python train.py --num_hidden_layers=18 --hidden_size=256 --num_attention_heads=4 --num_key_value_heads=4 --head_dim=64 --intermediate_size=1536 --vocab_size=2048 --hidden_act="gelu" --norm="layernorm" --norm_place="pre" --norm_eps=1e-05 --positions="rope" --rope_theta=10000.0 --rope_fraction=0.25 --qk_norm=false --attn_scale=0.125 --bias="none" --tie_word_embeddings=true --parallel_block=false --init="normal" --init_std_qkv=0.0248 --init_std_o=0.0248 --init_std_up=0.0248 --init_std_down=0.0248 --optimizer="muon_variant" --learning_rate=0.0178 --lr_mult_down=1.5 --beta1=0.93 --lr_head=0.00879 --max_grad_norm=2.0 --warmup_steps=200 --schedule="wsd" --decay_fraction=0.53 --decay_shape="linear" --final_lr_fraction=0.0 --batch_tokens=131072 --max_seq_len=128 --doc_mask=false --train_tokens=585400000 --max_steps=4467 --dataset="wikipedia_en"
MLP neurons of a small language model. Each row is named by its layer, matrix (up: input weights) and neuron, and shows model dimensions 128-255. Each number is 500 + 25 x the weight over its row's rms, rounded and kept within 0 to 999. Numbers have three digits each.
After each neuron's rows, "fires on" lists the tokens most often at its 100 highest values on Wikipedia text that the model never trained on. A number after a token or word is its count.

L2.up342:459511499495508516495433497442514497458510486469506536507435514521487552475488516521472504455470453556487511497511491493467520478508471475528476516503489515495476549539491518495511481467501494532478490514486499515514521469523486494508478457505487494478528514472519508515438509547505510528523504442517508502458519524522489499540474506504516460502540491495547489557463505546523503527532
fires on: "d" 14, "A" 13, "r" 13, "h" 10, "s" 9, "hen" 7

L7.up110:522545509486481524505496474495519497491498518515551510512478500471503479505489508464469535475478535514463487519502525486481480488500503472513522489503493499477509512486476537531506482553540510482476515527542527479482481514483529493459530408571459508504490485526501436491505494491504491465484480488511496490533512512509493539500478471478528515492472497489517511532503536504491494516470
fires on: "qu" 21, "p" 17, "l" 7, " Sp" 5, "h" 5

L2.up338:519497457510494514527521489502530468482510491508477511517500513480515511505525499481542520492507532527491480457474515468468550553479482490449501514510447515474523513503473495520500447476487494515514500456485499506494543520463517458468450491536570506520463529514501471485497526489514470497475541490527540520508520455509512532515539550477492519550498490510508554479485499529482515488458
fires on: "th" 13, "m" 13, "w" 12, "n" 11, "h" 10, "sh" 7

L7.up587:500532479476505477493484459495517528482499527469497511518481502522452500498486528517545514522488477503497483488494513497491474498522505480474465501491467485518474467454466517532508474516492471533509497509528457478494479519477532500520487478527495497540474504547479521533486518502503497520540505532494548515481512444512551521526522491526521497493499454547560534461478538499504528483484
fires on: "n" 12, "st" 10, "w" 9, "th" 8, "d" 7, "j" 5

L2.up360:511499493486460502511522501467493536501541495513517520514521496471536531494455473500494468521497505512462479477542520464492552502498492473459475499528510495539486505482472536495534470518489512442502510506517498492432481515532504499469505469493501518493443519506480450527480475533503500499516483510481507453458501531508515493530498504474516468508524497503503494538495451524474532527448
fires on: "l" 16, "n" 14, "el" 14, "et" 6, "w" 5, "ent" 5

L15.up1347:501494483531523471474475493502540541517459470491542480484501525484474456472517500480488498500464445464495518487540552523501514486480468552449487465458508544525520536478470488439477508528496507503468508503501523536496502524516522481527514484496495528534513503445495478514487469523504500519520546537475506503529462487495484503516470491512478495477518546465495477505484473477521495517470
fires on: "it" 18, "at" 10, "et" 8, "ic" 7, "p" 5, " It" 5

L7.up208:542520529557524509504480500521533498521469522470514524482499472451499497518484495474491484494488523518527499498499502484488511496477554488523510525459510535521510508454515478531501503560503534479502520505511524491455532487487487500479495496478527513495499502453472458510498490494483515499493525476455514505507519520506493480525497498481495517514478564523505514497504473530471540445543
fires on: "or" 13, "iv" 12, "ive" 11, " and" 9, "ig" 4, "r" 4

L2.up74:467488474508512522514512547500490512474496502458507471474578421484465532462507474482504521501542470522489506486463515453473479514440540478566501517515548485537477525472490479484489544521509535460487508492532508502492463511514514491527485503538457456520498504479503517479470482499532499530491525515481512510522534500504524520521482503491487517480492463496530491545520519498523510467524
fires on: "am" 21, "f" 11, "ter" 9, "ai" 8, "ic" 6, "ast" 6

L15.up1527:469456484539480509552519450479487504488513524503541503470497509493508458499489495505528500511480444513460480446474525475535498511528509506490522525550512456455528501492514505454501512466494497494484464462521495517505536470490487538490529502511543540439462499464513489450501555512494537516458516491477535458549520519546478540519463479468510515484488510495524472514497458530504474476532
fires on: " " 25, "°" 20, "′" 16, "." 16, ":" 7

L14.up1219:499450496483462500523526495470481546482502524482532533479504529536476483497522513509493490434475484439519479505481508546539485534516521476518513488513511507432491534534518517513484542506513494452485518492462495508485477492477468533509516511500493499532452483521455458483554503521501487493500498524491478528514467498487505515529530498492474541512475519495494512517508513521502484533516
fires on: " M" 86, "f" 4

L7.up643:565524466471513551504513510521493496511436505504522464477469468509474465539533473529460506498497459519458467537513463464521505485501490497545497511545477491520494488488496498476510519496471502510503519535501541480512512492516486543474481516518514495526470541481465487556509501488508473519504485502529470507496458543549478503474514548498516480525505492473495491498512530491492482500506
fires on: " c" 34, "c" 23, "C" 10, " v" 5

L2.up876:507532490529482483485522482528531467501504502516517500523499469474469562509504498521531547498471493538494526494500505485488504539511490521441511505508475531471449424512475568511473508514483476473498550554521462487519523469497453536508472522501516490541473487492450494489458497498455548473540506526461515479499503492511511525488514518522507523496535508432498492508508471505543572527507
fires on: "i" 28, "y" 12, "ing" 10, "ong" 8

L7.up312:477541496494507488476514521517479554511497517498514528512516513491478482507504494506490485495453482510532502493462523493547506511505491442461517492481467519507518479518441496493480496523471519507573522514446539504440536505511524522518485482541506483521421491460524477480482475506467478477513475511438521473508492485511507507494480466507479509506526520515480538534537471475501536525467
fires on: "at" 17, "ine" 14, "en" 7, "it" 6, "per" 5, "ation" 5

L7.up321:527516465554519534505500519455492496472524494482501518513520511455520512460486504476506442534485475524504493525520495451491503509501501471509498538487463513484480485497517514498489512540508503565463514499490488485503494503500497460492495490552470506513486537475475502504508525482493503494497505507504488480508497503545476485479471501502492500486520527508529527443467511568497529497511
fires on: "s" 33, " died" 11, "'" 8, "n" 5, "im" 4

L7.up1132:486484473528497496489510483488460455481517481440517511507478494507504494506499509519495497520497485540502462580501455493482510504469524506513506525502469475508500484472501536512462539486558479529466544504522518493470496490540547497504523494490486547496477532448452455454489545513515539485487492486486504531497487534465476493503482516497500481549462476550522509495498495455524536481530
fires on: "'" 65, " T" 29

L2.up1417:510482498481515487496502532502479473512508548498517487542470509501481521471476511529483448443465465496510460464499469507512553448501503458447516504485485503468531520547533480510481515528538501491499516491530508488514482460525500512446468469471472471506489494518482533472467476553501519465499478440496522545490526519522510506495535541533485507521505528504521496506503488455512471459516
fires on: "l" 16, "h" 13, "iv" 10, "uel" 9, "im" 9, "ur" 8

L7.up682:513489510502532454500489502515523479515540493493481488487503496479494482482510514481471521468542430513539508499515501469523492518516513491508542509487489489471551485557505464495478483513533476467474516475481489502481500508475484528525527524486449514478497503511530525501504447426473454542502529512488499450531481529462516482489458491534504520513495507543498491519448493533547538538516
fires on: "." 30, "ed" 11, " of" 9, ":" 6, "us" 5

L2.up1028:539481482516491474496538459462518506511509487486526471494497459521484529536498479505485514492492492536512474498535499463496522536493530542512489461525512498480538475532452550472507497504503471486512531509492485453483499493500487509479511478495499525512525442499443495465533478521533545501515507502484499504506503501519505506513539537485495505476456489477476540532569456537527502488557
fires on: "y" 16, "i" 12, "ament" 11, "a" 9, "e" 8, "or" 5

L2.up1:487522522519495525520486522554479491499492512535486496526484483509487473467456513459526440511456513482489507460493488485468546521521483462516481480481460476505531474474520487527521516567503524458522515481515501482540508498529522517511512487474519461485525521533456505526489470488478481468490501479487498548488484489512497491524502429458492488523499507529541482529547493528519507498519
fires on: "ig" 39, "iv" 14, "in" 6, "h" 5, "ith" 5

L2.up379:522511478511489455507506488520477512484505518490475478494522489458503546534478508530549483472491502588487468469492495481517482472538508483463483519475457495509472500468438546492517500476498475496519483488516502477481524502493494504471503494470510535473476513528478464566492518466510461488457500529487505546521554476495528496518514518495489433518466494497510492504514481515501508496499
fires on: "m" 20, "l" 12, "w" 9, "d" 8, "ire" 7, "r" 6

L2.up448:493492499514510518543505499468535464451453495492559503529533490502477513472537505481522506494500505531520514512482522516472500521523517467487469489521471480474550506469490493481485530538447498460535510516520518511496485477477507514479478493498463532513490508513525534508535525497544441478551513500489489476508449488489479482499508524502485504454489494522494506508476477534505488480481
fires on: "c" 29, "am" 20, "ag" 16, "as" 8, "o" 4, "ach" 4

L14.up1522:545492472472474522493537500515516470465491545506540530495476500466508509507497493461498462507542515480521469498471530466527475520521489546477545480547495501505481514493551507478522460517514467482440502507508498520499510529466544473492505491510469520551492523471466452502468482488469518429484503512539516471518548500511494526456494505526541456500481510458493511491475534476526496502507
fires on: " P" 30, "p" 16, "P" 10, " qu" 7, " p" 5, "qu" 4

L7.up552:525533516517487518549477517509511451518455459485519528534511536493503534505477499496526486486458470501492489517537533478509502478514499503478483531492449523489478482470481522481535543496504503507495490526511521488521490489532535475461508461508494537466518453521467512484432508497537488513505452500525501517499540516477543505491482509485502484494497544526506546487481542532523513483521
fires on: "al" 21, " in" 20, "ol" 10, "l" 7, " under" 6, "w" 4

L15.up9:537539498497458519512470522502525464491465506554508505501479476494493490555494473513463520518515519502506506473508516511494473481502504523500496554506511498502468522498516512479489510454507532572506488534547479507490494476481508489519544501536502479491466513446521541491455508502506515542453504483529462520484527483445513504482542471484528453551481515530475511504465486498499476480517
fires on: " c" 23, " w" 8, " sp" 6, "y" 6, "p" 4, " re" 4

L2.up1395:478523463544507498482477528480484507451503507480497497503507456513477520451476503465503476483511520537525421510487482528539524531459492482471502538480496476463484484507515478500474507532529490505483528480494483476502486484447500484527490498464532450487497495463463469503513481478500539512541464464458509485525512497549487524522493484511477497427512510556510514461524521492489550497440
fires on: "ing" 29, "s" 13, "ents" 11, "ings" 8

L15.up903:511475459493487487506517509492499503487535510514545514468521528504516488488485511520507527459478511481500492482479506521539513547503498504528486455533535470505516477491503513476505500473510512512518473514495486477485457488491468453542527513488489502534490527498532514479528548496529493485481469483507532515490470436498526520536511499459507481467496510487543495558462465468505497503518
fires on: " M" 30, " eng" 9, " ex" 8, " long" 6, " On" 5, " m" 4

L2.up639:498493511520515479466510540498507540535480509487484471550493511487513543536469532521519472523467544517506507528518472523492519481491492464510520491528462508522479531491495514478532518466497468483452514486470535525472556462509479537510501539527542492531442499524488545538521458460504497464540487479501497465485499530489552501506475478502466483487516504499523505475496497480475491543490
fires on: " post" 11, "ost" 10, "ruct" 8, "ank" 8, "l" 8, "ill" 7

L14.up1402:520462481481500493544497490497519526498535502512514485485502471495520531537470551489504526519526496529475494487516447485520492517495492511514508510454501568447498516519506533485488519526502488481503486547527508507491491511493494513512462538491533479505462528508478488501511509493535532480514464476519474537497478548505457491463510498493507426498484523435519482513500516522470451493501
fires on: " v" 21, "v" 10, "c" 8, "h" 8, " Sh" 8, "er" 6

L14.up1401:487529525498510501524474498513511524507503528514517467447519516531488462502496491511495497525530505475465536500497460448486459474523458490501526540510524476514543459449507521490501504465513501497515530497504468493474498497531517515455520513561506514481478518485534490490503499517511494497460501527517477530493488537486468498465523470515483523517489545525506502523464475506481474529500
fires on: " co" 19, " re" 9, " Co" 8, " c" 7, " o" 6, "old" 4

L2.up541:480450504500521478517520463520497459506542500471513481494551509452458484481508471499507474526482520504522490532501463497460519556503540525479507479546517465459488492533483498492513485526447517512524533508455528494490494508503484464482475507536519516566519527486487498489517520504520519505543530508498504492505467487539451518494509529549509528478469516477506502508528499500522530488492
fires on: "ag" 18, "c" 12, "les" 10, "ry" 7, "ly" 7

L15.up1448:464491547523533507552489513485464460528490513490483534490486507510479448487490535499516503521521522558481526507488555479509527530505494507481482514480494488511530470519510514492514486530490548533511472545468478490522551520503497502509489518483508546497477506518507502519523474417477497505475502477505473485477500475475504486479474525503505504500440526450497504510461516477469497531489
fires on: " to" 25, " –" 11, " B" 7, " -" 5, " and" 5

L7.up337:500497541545466486466505546482497531482526488488479467535495484478486534518447529523538489476534516493536443511485488506500515509509555494478506580515500528511546517478489521527438526494503490520489456496475489505507484495519515503536490506502473499542480506521500476461519484544476500498496533454515484544511456485465487497500503473482503476543474500478478498499505527493504515517516
fires on: "a" 21, " with" 15, "'" 9, "ad" 6, "ie" 5

L2.up485:482530518514506474549519528503479538491490520463490478533531488452534467532519506474513494513519568497483501474520512502459535493495500521478569511489473482489503488512513515465490530532450467471489497508535501514528517471528519491486492526502514502497466520503479510488486498453533483478471471503476469540467513524518518531463520474502480463470546483558488495515493510483446516493477
fires on: "b" 11, "ather" 11, "l" 8, "g" 7, "cept" 7, "ost" 6

L14.up1302:509465499532521451477520516477452493511517507499518508476499460475510501515489515525502530463484495492459494537451469474518537470518482523476528517483506467499528516505500534454494485517508534544490513506509463496490453513545481501520501499489453504532499530472513535484505546513499465514509491471500544544519525516483491483487528538459530523511487489507469481474444524450510523535525
fires on: "'" 29, " rem" 9, " m" 8, " dec" 6, "1" 5

L2.up137:451526465496516512545488526515493507496506503517508482498488497487487502463512498529533506483506541560516504491488498480518520510545511466557454527498527476501489479499493537506512476525490501532513501515528486507463485515515498515471495519474494558480453474463511537557513464513490541511511497498490506501494531481522491493485488506512465466476474554513551509520489442523465466466463
fires on: "m" 25, "r" 18, "iss" 16, "id" 7, "g" 4, "is" 4

L7.up527:486464491519502508524538510495511487509536515440544488464526525537497451493519498511520508457485469527473541526531527460554528523467471485492506499524496496500551528535515478485510522486476452531488456452486495519528469492451466524548534492482495496534490469492519485498501460477450498541499508521500549504509535490527478493529504507508486443508501517507489537518518492513534491501548
fires on: "," 19, ":" 14, "." 14, "ash" 13

L7.up367:477494480452486532504574547482512507484456487504523472511529536501490504505521526498489522505483461473472495505525508503533510445511540477566508494517493498531471517533479488449519452506489522521477534495514498536539529535508524508506507475478536478536497477534548509491542490490486510508511462499527522557531481510504485483511523546462521476481491520491550494460439528490519468471507
fires on: "c" 15, "u" 12, "el" 12, "C" 11, " Bel" 8, " Gu" 6

L14.up577:528470522518494512499528483529475456500510503461528515532483474513473476507498454505513503466502473500483470519526500487512505503506484515531487505551484521462517487506552549495497473518501475487471488501514527530519474483510507488478562493515448520515505527498507476500518477492500490515522494524518500562525493517533490545517512481467531501451533484458459557475479530513507514484502
fires on: " Mar" 16, "ing" 12, " Ind" 7, "T" 6, " Ad" 6, "id" 5